MLP neurons of a small language model. Each row is named by its layer, matrix (gate and up: input weights) and neuron, and shows model dimensions 32-127. Each number is 500 + 25 x the weight over its row's rms, rounded and kept within 0 to 999. Numbers have three digits each. A neuron's up and down rows have the sign that makes its largest values positive.
A block is one neuron, or neurons of one layer that tend to fire together. Before each block is what it responds to, as a language model described it from the Wikipedia text at the highest values.

Word pieces that begin or sit inside a longer word still needing completion, e.g. adm(it), insp(ect), Port-sm-outh, Narasi-mm-a.
L5.gate1308:460497505480473514489511495468494506516482499526501497466558498546511487488488490508483501518494471542488492492535486502522505493502494528528500498486492531492511533472467516498511462488477523472490531455530511492467464539498487509469534533475511460476484559526494490498472496491471523497
L5.up1308:519469506486478492509508479479498485522475504520519486485494512504510497502530499494501487520513491502520445530508492508503514518513491471510482480492473519478478510502513490480467517501562470495549530533509510506481521504537472494522484479497503468494514543521505501520517439501461521472

Music-industry words in discographies and band articles, like CD after "Format:", Track in "Track listing", Tour, Chart, and Records.
L3.gate605:522487500473503512497514460512576533465485469500508489479523502495451478521543456506466509505540509484472471525494549471500492493474485509480503516513487485499508517520518535503466525473493485532555521496513488493446480507490501496514528463541492494483501513509507450470527457481535475547
L3.up605:501502487500536498522479530470509494480507490431515464475537485486474481515477495514472494521536425494455482511480482523489504470473500472499496529514493482441540461481540510536488503488520533532546533463527488477511495519509515480507512511524492513518494437477491539524520486489515459509
L3.gate608:505518545471516534460524485499502481449497487482457448528496487479493469464443473490519496467510495509477507486502564511491480511454460488486523465525522484510550481472494524499485445485557494465508545485483529547496482461488474512534489480482514493460477489449524540532495481479511528493
L3.up608:533508499516489536460503462517464541474476550498515476507511489490496490494496438516487505509522479515508490472534522504483476505484519565506471517533500508486483454465525533487490523510513466464508453558502439509475514479512537490455497495495501550504535483558453464499487511520516506518
L3.gate740:505522486527526499504489503501507539521470496513495521546506548518494515497478524485449445498481523472513505476482491505485484441475485486507456479498520488506523525468521491495494555497485510442520491524497486481513481534493496519497461500506491484481495498498515482556479454461464469451
L3.up740:508493512514512479540491485513531484502496505500475487525475523508481504538501511473478478533501487418478514500484496502517518509509504504436532511469539495485546520487510481513467489498500497488541499523464483508496469462452527461525498501500464561523512521494505527536495462444509458481
L3.gate1130:528482494513510504526522502504527503423510513456478465465483520468493533526491474493501480497525470457488504521473524527528507511489501520505447460559513476486522506494484499495463505537504499527528499540521514479496525538491473512494488508502463526543496512486493507520474469510507477497
L3.up1130:496541530499500522480537480497525503444523505468503493427497531508482492517474530487506504502478495489513516494494503494491495534502494490506479507497506499524486489505463472500494465490483492496483464545454491510455527511490475520515545476519496518450450559477507488481486480559511513523
L3.gate1253:487458516490489449502493513486498459479496500503478435488511553478493474522525508513463497507523486490502496490455488467504470479528509494494486528516483491474500525479487465489498495466526513491517443510513521529547480470488517512545491498493456506473493503436459484506524474460509459483
L3.up1253:485551520482478519514472481532464504492509486479539480492482477551455485479525481463503514465525502510458512484481508516512507488484457522506538516529478508542490479551499492468492525451514506481506497510504447508447501523536488455476531537545473456484492495509516531522463494530545479560
L3.gate1367:510492483543514501448475520480560474459464489481498511502486461556447492486519478486487533480546527503470508504486483533467513494473476491465460503498529499519569482511514487537461507469495495492469490521517512498509465500461488497488534526523487482495514511523521488465519515473500488506
L3.up1367:518494484478494447468491462509476535496520464464499492496494500531458504471479443533454496481491496501500536470514520495494532507475511476567508534503473500524512472459510500539462559494495501496484506478506521510529563490475456514519518513540502540475518479491464478503457504488515435528
L3.gate1446:505446495514505483488530557489474549484479526494474515496537535507518507455533514484501461526492453491493447540491474506469501498509503466480503496544508488493512506525529486534506464474490509499501508521496491505513501436512512445519504456512420520511475491520532509524511472496556472501
L3.up1446:471487450514515488508482488499490530510486481518524465468489498526515494580523508504507490524516490507485535513512503531513511492547471481543505495528508501513491469501518526510495491448464506479544511567525491474461516475499486506516496476512518528521566502503524479522453486493533466518
L3.gate1486:502473547553541493506506534561504499530510463513517503511486518502526474489520529481532519487539491517505476487471511506492476538446462483493505522525514504522482513497476489529543514497491510513533480472496542502487502502480462500502539462525486532510514506474487511521512467468501480528
L3.up1486:548513498485496533540506522493497511483499479517499482507521483447507513518517468520476485487523538515490469492497482482515470519497459497450486500503488514538561499509513514507510496514510521492494499497540518530478506506527475480479517489526490525500492492490510448493530507444483445508

Dashes inside markdown table separator rows (|---|---|) under column headers; weakly, hyphens in compounds like off-the-charts, Stratford-upon-Avon, Seventy-four.
L11.gate115:496519503463507503539472508478522484495485498495562545475506504527516499530484509514470527498466477474465522497550519507525469494521520479536488522481548530516513517522535486551482540508502500478496516531521468505493526513471486462482522549482491487466538504514457463501567511527515529504
L11.up115:501483526472489514453490503502474516481499501469521479510496517517442480595473493474508438511514522470501549498483482522492515499530542506499554532539437509464497481508470497498460560481509530490472525520500501515513508531477527503460489493533506496507451487547497476510515479495530515517
L11.gate386:480478529518515486512499541525484445525541467506481510515467509460529549522512532540463520511520450514532495476510530492532524527520463503564516477568492504483525477553495518516478491495493512478478515488461482504482505498480499519497485518500501513529495541517541476542536487497529548513
L11.up386:509459501509530484514499534517514480539523481478489543503480448508482501543479546544505479469523529528532541526538514508498514524519471484489473484533456510509520528514501468508488543505486532532478542539491452462457502476487518486527497517473477500523494532520497458490471504495479514505
L11.gate408:504473479486487481468537467499512515492521465501497550495460493529498489466524509480514502421528506548487468513468484500511517508538485481490487433516480493490499525471512574500495502476488477531488476510506499499461499501508496524565479466448464462520465464504515526521502491477489513516
L11.up408:466446484495487510503547522508521481464510503475524485524545501544477484469484494523472495445535505537508472502500503482507491519466483514488497505498498529473501493503503493498516470535520511506504486519484446549478536474487565501484500499495537494523478467523472494481517494507538488460
L11.gate422:493461474489501461498482493505507497433510486486505518553461502489513510506493499478504472535463496464503497504538486463433495551523477517489516480515462501477464504484513498474478485523547498515517489479505540527518500538483526477450456535482500535495518471545497477490524516483532513506
L11.up422:496484485481498489537482508546470452527436507505538516474504494512492471529519496514520511476502469503461552463500522521480540532490490516502548479450476476500509503537492474483495519524501500484507504500486508449478518539502503470498486523493498501492524467479523477492484492470517507526
L11.gate471:465516501503503476534545528534512510560531510473496498503495470536548470497481511502526459485515501492514469486517515510484489526489524493515476502548504511463503468513530477478527494478509501516502522514539471499480492471458489509470480474493485454510510482539500450511483484514515495524
L11.up471:505489535559496462515488489470488453507485516513477509478475491487550469467500492528512486505483507522540502483489472493533468496526535505507512525524471462456462494490481481532518525497474473482541484492480490491485517544459499530481534517530494476513444481501552465489556493493518507491
L11.gate1126:487483497549461501532483467487494469517503479484497537495488429496512512500540498529513485485501488520511494535474514481493484528508517549503510515508499522548488527498490479514525487506467462483489492468499509561504478538506502518488515455538500500514505483508515460512515515507507511482
L11.up1126:475489549469517485484495460516503460530489547492489518505531436478515527532520501512517532464444462521475571452495540465519447475510500482496500530517487507500496526487484511498510533475456475552524515477511478509508474507491481502513457489484472499493493505485466472478509515504508498527
L11.gate1384:513536535541495518501533500434516533506467493513495519488533501489476528513534469470520512452521534522491475491528549489477479514474488508508503462506482498495511494506499460518481495489495536509489520460541477520543496494501486510471484503476502505471511586457484458479477538492548506489
L11.up1384:513502488536517498511498518491474466510524459500512498461524518507475513530541517527516508517497442456491500470495500535554478497516527540477478469489444516493498507515455516531493544524490465475539514535531478479516515549555462504573480488529541503531508494512521532530507547525521550526
L11.gate1385:449512470466517494487462549569505498499515501541509517511515490505482471499576499493537543470506516490522507465479494474464460523486517475495529450518530491489489531563486499516542494469498545473514486449470500504455499503462504508490469504468478522432542504496512517547474530482457464503
L11.up1385:560459493493506443499465517528548483490520512524475482480521482473521481466454453493523509506503508513488478506494480512497470529518476477494522484552494560543493525490508477484492496474487492512474543522496503513494521497503470514467481482509479511485497518495497520481491470520521498530

Hyphens opening a cell in Markdown table divider rows (|---|---|), plus compound hyphens after numbers or adjectives, like four-year, high-level.
L3.gate635:501518477512486456542495505546483482535446529464516511477483495501521483467503480505482478457507522505497522495434511524484511508480541502478504448498486465527489497510513465489513478540514480551483498463479536476508491505471465561505490508520517492480478457508471462499446510513483506492
L3.up635:526507485531477488510502510522499509498518494475509480484532524475493513489507513481476489473517488497525474544509473504525473531494492516533512493445517514499463446493527472474507533513501497533537530532521501504506477491506536539494510515490500512499511454513496491482496484462542526515
L3.gate812:507513491473490505506493489497490490463495469475519492504488482528460485495484504455491492495515537504495510479517486529481456494523491560525493420527524481481485488546512500554528529517510499519462530518527512486533496531459467480482512460446540505533515537528462526557510506512491516477
L3.up812:451469511476549481458459483529482475528524498485509513502488536508523441480469515489521539514496454544480512536495513495522497475486491514486510446506511473458488485488469502528526515515517495488481503497508525518530517506519509494486472492491429508521527485506515516476516480525471471494
L3.gate882:514484536540502522523475520497479498524464554535504521486486504518514491540501533478483491514498495486500497455515507472448530458493465524494516505548506490527500518465491493528502500503486464505484441518493501459530461479426493471510482505461486532499499490487473496544527509480508480510
L3.up882:476455524520498470491491497450529489520504520535497471491487525481505497466517510552511482486537505521515477522499469492497527542513465492518531539481503482483497516508491480511506505518544521530456470508518503518500490492486528512467451461486489531474505487562494494512493499507498501460
L3.gate1056:455516477532511489492500503533525468502500507505515506546484483557510487498511551475529521477520526524467478488443506514472485493510559508501526470470531493502550527554508494526535514499551518505521487475484498487493470482516508453457474473574534528513527458518488466501494512485510468554
L3.up1056:524479515489545460479549540511511459519510491489513459519466463487497527480549526490536515484545552508507446542462476524519482491506547550443450458487516491487515513485484474528500493458521530518513525519460538518513526481529534465452459513529463512497481469529486491486521511540522463550
L3.gate1058:489449504501493519474471509517509513522489490496498551460505509525465547494495550461513515511506492493507474499472501482516506468500525505513509478490444478454534488516498483462501501534492575510490547532524491476485481483455517494500520491477500489487525513512510511528513502505488489474
L3.up1058:490456492497495516511492466487521506505466506473541567505520510489458517494462562501497502447480509535493466554468501519496447476520484498491493492501481493479527495519511482502475528567510534502463514523522504477466473507450491523498499498479512482482528454470531503565494497520498540553
L3.gate1263:529474492451510485492512503487472542479507479462484503516524488506484527525497533487545457516490527508496480483486431482528482532492498520461539522478502505528484461502491506488504510538515508472494499509529504516471479461461482492464491484499483495518487468518510530526509493487499509504
L3.up1263:470501519498509471530560476523542514476447480492491473495497562541516502525448475515507487500511474510474473505466480512488467515487491522525487516505481506471484517505470519496530516503564519483508496492494490511479540520496506502468495499488490474494546446510561504486503535471544510546
L3.gate1371:533469482534493488467533473528436498528515513525504484504470521520509499487493499500500522530530538449488462481523541494519499517513492470478483498526532524485481517537452552496503514487440494515495541510502466473488497525496522521457476531501453461479506482513511471451497452563460500488
L3.up1371:511528535450498512497494497505496479475493490499479538517472501487529538479485521493490517467496525520509515505510527472521500467539508507489497507472504484512515554531524483476475494461508505537492481468481545499494510514508480498514486443533470471483546516502465458512500522512515487512
L3.gate1376:488569520529530542517512500508483540467480525503447477508490508515479484473541515490446546515520517514437507479468496505513497483507509503485524491552520506488490514481509547506522529525505495533488491471511493529501496512506469464508519499477512477487518517521501510458508527484490469497
L3.up1376:461504490551530505449476526493492527463455487486509526509479553534491512480488504500510506514503505507514487490512536479500495480542472503500477489477473460492467501511459549492460526534495516509485498474534532518521510521520491490474485497463516454456525471484506527531488519511498505525

Incomplete opening or middle word pieces of rare, split-up words that clearly continue, such as so-cal(led), un-oc(cupied), sm(ashed) and disc(harged).
L11.gate428:509517511495491477502538529527501474512487503504492506514519514512525485491512514469505499513511500479505553499486513523456522517481499483473488459521498484462447515479483509478535487481489497474535505508477459522539538532499505459455506528483514531470493521519518496557494515536472509481
L11.up428:497512446498455512478487492506507484444460473491480474475519497473530515490542485512516513502502500526495527479504491463547476514484479491519490547486464513453533479492514511459491503465521529486504516496509499479572480476488521486506485497511511538509516507511512510494491513487518496488
L11.gate548:478443527500541519497477533480463485489472550497537492538521503510489517475476504517531473498485470522496483493517470542530481499508503464494509505521511455479451528525472467514519463537508516521494543469489512530486534511493508510471525487466515506503484462474465488509532493518537493533
L11.up548:471484495471519437517477497491486478516557492470476514545506503460517492517461518485464456510542516503507516534503538531474491502491495493483477519527492480472502514481544480505457529431515507503495534512506484553484483500481496480499473520514487539527519472474507488496484492527495458470
L11.gate618:505517492499479442533467476506478500468512528481507445506508489509517487468492482517455498549510531525500481506507466477488466480497477488479534524508489495489485501503476476469487486488515519475456503466500486551500513532504535507524455486552528514481530514495469504523498484494528451520
L11.up618:474498480513479477512502497512478435486548555480526508537488509502479540464498487449485498505522467535489512538470474489497493500464466501485484491482493463541469525483494460511500490485452563508534546510459492504492500478477494469515440490463469503491474474505532525502495507483524494465
L11.gate664:515510508528476448528533525506513482536492506523512492476487485516551521548500500491466481537485501486541525466483497502523508507476515491465537472512467543522505510492488500453496477467494504508512517457509502476508521511489518504447505490538496516507494508491461531430455523503514452513
L11.up664:525538523482494515527535509508526480482510538485544457512474492522495495488497461488474514473512485501483470508491494487493528522518477501489503499514488506443483473477474509478488514565470530496476506476514451508531487520486545476517439485533509462475490466450488515479505479521523508498
L11.gate935:502504499494482486534462472484495483487493501491510491468513512503495482483520539533508467512493519516500511592450495491487473498460503512476509469480523504445509536536538503525534493524469490458496514507502540472523504522488506513475509487521459497507467509431463513531555482515502473527
L11.up935:458511545490438458523521511504528510487464517467447536515516506488483490503501511509478471506479505484504452501491462460481566488497442478500485475512499489492458487470471500485483515535501540530522471522470503463490483520472491518479489524509497516487485491508473502491470506444473516506
L11.gate982:460526502494479465490479458544503554487482565459468518496513462467522493493463491496487545516478497515517489471462514477504503476463478519531492528511536458502491456511492494487515491540493487479503528481520513540450521486491560499527497499492506530479535501485489500497521483474518524523
L11.up982:527500499502465474541521498496501490496495510509513450508505466502501517468453516504488496499475471503533495530489501453500520537495511500519555528482508488487497510499517511515476506489492497570464503525508499500497504511449483550557516478510513457502582515520506477469569481494490518488
L11.gate1508:486508550510476472502547493504516501491507483530488493485514487470496482531501450497525454532491494497531480506544464507521502472500498479500482455519511527518470453529477521510515485510523481480492509458481509513542524468474475492512507499497478488497521559494458448519498507424498524515
L11.up1508:507444490533467510532520471515535502506450538518503508440517511511449469513472474508509479500516530464538450538535451494519536503510508511500444532513530486508453503490466514488538512487503465501503512461530507552474478479506530487500476541519461526500508496462497472505562489483484471525
L11.gate1511:517505501491493521498485511487482468504519493492493503517525510532489495518492489482513483522487470510499469476477541499466534526507490487503490480546530504483461473487501511539459508520462460491498496529505476486461479521448486555548490521463483484469463506476477534480481454516474509526
L11.up1511:484500498495516481524492464479510545534499492504564478446490554514522518480455496496489500508477502495465505504506493490534491513511474493483529471498519486490542504485471523521493539473506523504468502472539508458488511497522504491523502511510464474544470512517521500509508517499524558518

Punctuation in discography and infobox entries, mainly the comma or colon after Format(s)/CD, e.g. "Formats:", "CD,", "2×CD", and the closing quote after song titles in track listings.
L11.gate646:516457474489524488514512540523490463494524487438525521532487520502517466494506494509519456480504478521489464482456464483491504496478491527492482490499478496488542548486544505540500499509455485502525514472514505491496517503510512449449534507476532491499475516515495487511520493483475515483
L11.up646:485531486522554502507470517510514501484528548454518518496490529492506433500489479522503527491501486537449518543439468517494530487510515527471487475510523495490515514505503514480525532446488526528448499501521527454505506514496496492501499499487482514478519524540529489480547492493476491474
L11.gate772:520451519512493481541456477512506495532489512539543483499502491467500463536520481490551515517500487517520506468544490479504522562500499455538506488503512518507511528482523507523501469500499525506490530489486463464459506508448480451496513503573446529474516495481508442506451463467503460516
L11.up772:472511502527515539489536473484506490482527504486556488460511497486482540492548517507499525464485494503498507493524547535515504504487503517453494506494517523495520525495539482472492507490552451508476543513473511499508514527487528522510494500494484507503548471501524517521490479481508545490
L11.gate858:520497519532498537489520468518497478481506543522497496469495498481463499470468465508458479532509462468510517488524472493538522499476523488505493481512497464513534522514530432508479524517501536502518512475471535497476493543525464491509530448496531509518514492545451481472511476517506516562
L11.up858:522493499504490502506526480513488515433452510492528527463508488506511484482514478515518465535482441507476561487555505509542514507455507513514505482497526475530485523499501507552510478499491539494486495529495482544518522570490491513477502460523514535474492465459435508540511484504502438519
L11.gate926:481496510468477483505535533489496509446514535473478480496527514473518507502471488524489475490489521500508456469508493483522502515481537442533499507481501490501525499497527562504466537481481502501500483471506504477508497485490486525536471502507490490466507478498489526516525486480501496527
L11.up926:504520518518511506494501533531515528477460495524480511522503530509478476524451495473496521509506490515522507491493544519456486479485506544468473487460516493536497502529497484510482520493491468457476523441504497543517537450503498533493520550513484482472518467522490488478503529519490482501
L11.gate1256:501541523532530509528480507480486493500507498530525526490518531481518485504506518522531457495498475530514474535483489465488504463506460474506523502482516470512481524545511461521507517523524499522409483510471541490453482505487499488510492501506453498491516510505474479505486552479505512503
L11.up1256:526512508455495477510476501541525470486528483514458462539489512528508510504507498545507500459485460535450436545458546485486478515516489501486498525488454510484518492539560467483510497520492459500484478503512505506498516468446496499533522468507529498497466493498506491480528494508500505453
L11.gate1488:509508500500472494524487528483500503492484461494503472498525481501498494551554509498512474486513471500493478462480481477519510517510481511522503497485468522511496555548504549526499464470481477470511541526479525545507486462464449454527525503508473480468508526512480523493470463539479447521
L11.up1488:543489461552496520513508479488466474490532560504495512485523477497501517462469487496471502552504530502502499502502534451549476479519512517440504513490534488519546477461526504499500493469498488501513471538476440502495510552525551516488517502510492529509475498471500511481507541471493515501
L11.gate1493:494521546556500481513458497494504536500511449488517514488510537459495521488508481520499501487552519493495456501520534478508507470495488509526489482492493494466473499520545516518470514514538507473478551488493474536522544508497483534537503459545494516479532538525480522548480509490496485516
L11.up1493:523478520440494498522475487494519496450514515495477529453525528488527484479524452503457528527523490482479482523475502496518509487488480555534494513529530487517503467471520522491463518470523508496516509514494511525456500498516495495516488507530510485496483524468491450486495535499517500516
L11.gate1504:504467510502430508529479487543529504524503510483478466510450481476499472498503499488457519514551502513485539490493517509478492498518547484484482504522514520447532482510499495484491529454486488464499487484532446543453495429470486487441493504504493517494466497514507488508458476447504530502
L11.up1504:503485463487533526476491488499563493465541479497481493532530457472440467514465484463467507515512525514513493466460494535535475478528511466462452509487518533508504504539486538498527523482460486425512468482530467466525512509468471507510472507520475500509469470523504520506470489486461496534

Colons after country or certifier codes in album and game release lists (JPN:, MC:, NA:), and later word pieces finishing split names or words (batt-ali-on, Greele-y, Zan-uck).
L5.gate38:496507512514425478506505570476520495489542523508462524471529501518494514500520491499540495517486508515522524492479489491522496480482487489551561499491498492505480501513495491503481499515491514482498510522514510453479470504487530481474549498524461469473493473497513542530503504527511506512
L5.up38:528501494507472476507485534481496496502501460493508504537494485568509504500446494482524527532498532511460543510506481514519460510530519534569507532494518507470481516500497495563505460476491534504521473489530546529502456560523493497502522532499502504515504477478500522503532516550505467544

Hyphens inside markdown table separator rows like |---|---|, mostly the third dash of a cell; also dashes and word pieces in hyphenated compounds, scores and dates, such as 6-a-side and 6–2.
L5.gate852:491495475508503493531457476484491497511475524532494571489488514496504492524455490496571502486485489495493512496541497507478504520495490500463547490496517495498472525542483484506518520506517502521504497518519465587483458453462523497499470519471489502496498497536518461508506509495492494461
L5.up852:511447494497533540481530495529505503447482466494482489531520543481523517552521488479520528459506507480477503497503504531465475495513473510501509521481537504504474450474463484541503497519488484491478560498543506531475526496489551475525501515456501522509478540559501489542517432479506451497

Incomplete word pieces that need a further piece to finish the word, strongest for "pp" after "su" (supposedly, suppressed, supplies), also ju in Prejudice and partic in participants.
L3.gate38:492511483518524474529548517519531497519554502527495508512496489507487535471508511483487533508489557536492518470451487515525481495500512491451449472529502509486529470524483518506493481507503468490472499526535536516493469511469555476486510540537497501484493491472481502509479472535514498536
L3.up38:474505508510514516509506519512535502495502494483463478514498547528481485545489478467534478526500536540487476511479530498489486508483489515479523511495528521498507546503485520476497479487475494453541498520512519467467487492487502535501466515532508499478483497488443528460506506527512508519
L3.gate188:511493481459514510512487504504488493464494473460505469503492492523487473473515476516520495477530502495481518469513484509480494525490486520502506471523507537495468555483485549531477472519466504506533494567536511470509459458492488504481519535497475503482473506478547506489492467500468553505
L3.up188:516529507469514481537521508488506518455498469509490500502526476518502508506554454465507487492516480490504521489514435516521504525495500521475464480497485490491484527505466548509507451528502506539484499519534472525514512473482534496529484534485432507468514557502565494516507479495491472528
L3.gate262:507562509539485468510503497497503498515467503486451509524476533519494529464498484506460508533497514499515482474499485537480499499512505498516491481492559491498461541497473497442467489480462497520489487544520511461471520562514522510539556491478495450526516512507513494458550493554483468511
L3.up262:514511516499501456527495466474512501528486492496503517531524543497499504492501495451483508535481532471522469477484488514503526491520499521511508493485541505500459517547518471498482516478511552511511497513483479478499553526523491518512579512503491492505514552497473514475505518570452435529
L3.gate322:459472504487515472562491472461524468528468477507501556510513542553482530476486485498487466542504508476487476562498519484477512494480473535464542486475490471498472528494475531489481525477522502500453514533495490483495503489520543485504493537470506483513504493456504493482520510475509505510
L3.up322:454470521468553467517512477525526525515483529509478504471502559538493508480492524472480444532492502443494524495520542495528491489499504507516504464511474460563511494468519476465479537498503497536465501510530513529494544468505544462533505504498496462533510507494531464508482460490481512494
L3.gate662:490495493500542455526496507481512505512510470548490508500517501520479502500451520474523504525522465496480484520506494518498497536530499498471509488459476517547428519500501481443514495551509523458513478509492500494515549468492496535486517477489483477522468505538504520534475462526507482512
L3.up662:486476441488502500539516497472502478561496474493480530489503469510497511550470477491540522494514540536501477508442501531498551501509471554483479487492520470486528497502536551486529528521501499496492520497499489469467470490546438519535507508456531438527494487507502486487497512578501500499
L3.gate844:470485528463510454551542496510551464518526497481534508536450485474496514543483523476519473511486479523476503524461500531540490476498497510487506542508478528474479462473515463550526482470529531487511507454518471459504526501498543475499489495501492463516537475476493476519494475519547529468
L3.up844:450480504503533487537501480512495465512494548516493525492512525488519509527499502536489500516507515494475521500486539531497515485452506516525477496476524484497531484478477498490515489514463490536523530519495510489505485527541494464490481450485490505483505484498484503492491485531482510529
L3.gate1087:502516534520521501488481514474519463470513475494499497487497506480512505496490525485461506544515471461469523558490485454521496496497523492485503486483508496471515516484483507528481534479498442528489511501504489436488469506519474487513557472497490470478459512473518480486508527519494528543
L3.up1087:493459485486510494507521498462513503511518469508458495491488493488439473486485498459493520495480493460464496506485509470506501473519451516489493504487510498510478499498497507524532486488481519548521492481528472453508489509541472499522504485528553514508501486475484485490499486523529555475
L3.gate1232:494546510514509484528531494453478492501554529508486479530514501581492514487458513489463496480493460473497472495500478446516540512537519548524520520561555491480507491529474511549523505516496496480478509540488512529557525472462503525487532515523491495496521467528528502520460472496504550457
L3.up1232:524538501514503489529524532477521483443509502502480454506507501541487539474464505459462516467460468483489485502444512504518479507501559488553525525497519469483494520470509564498500486501503479465545501526502502532488495501453528476503535500527456501531529463502497513530501469505523477480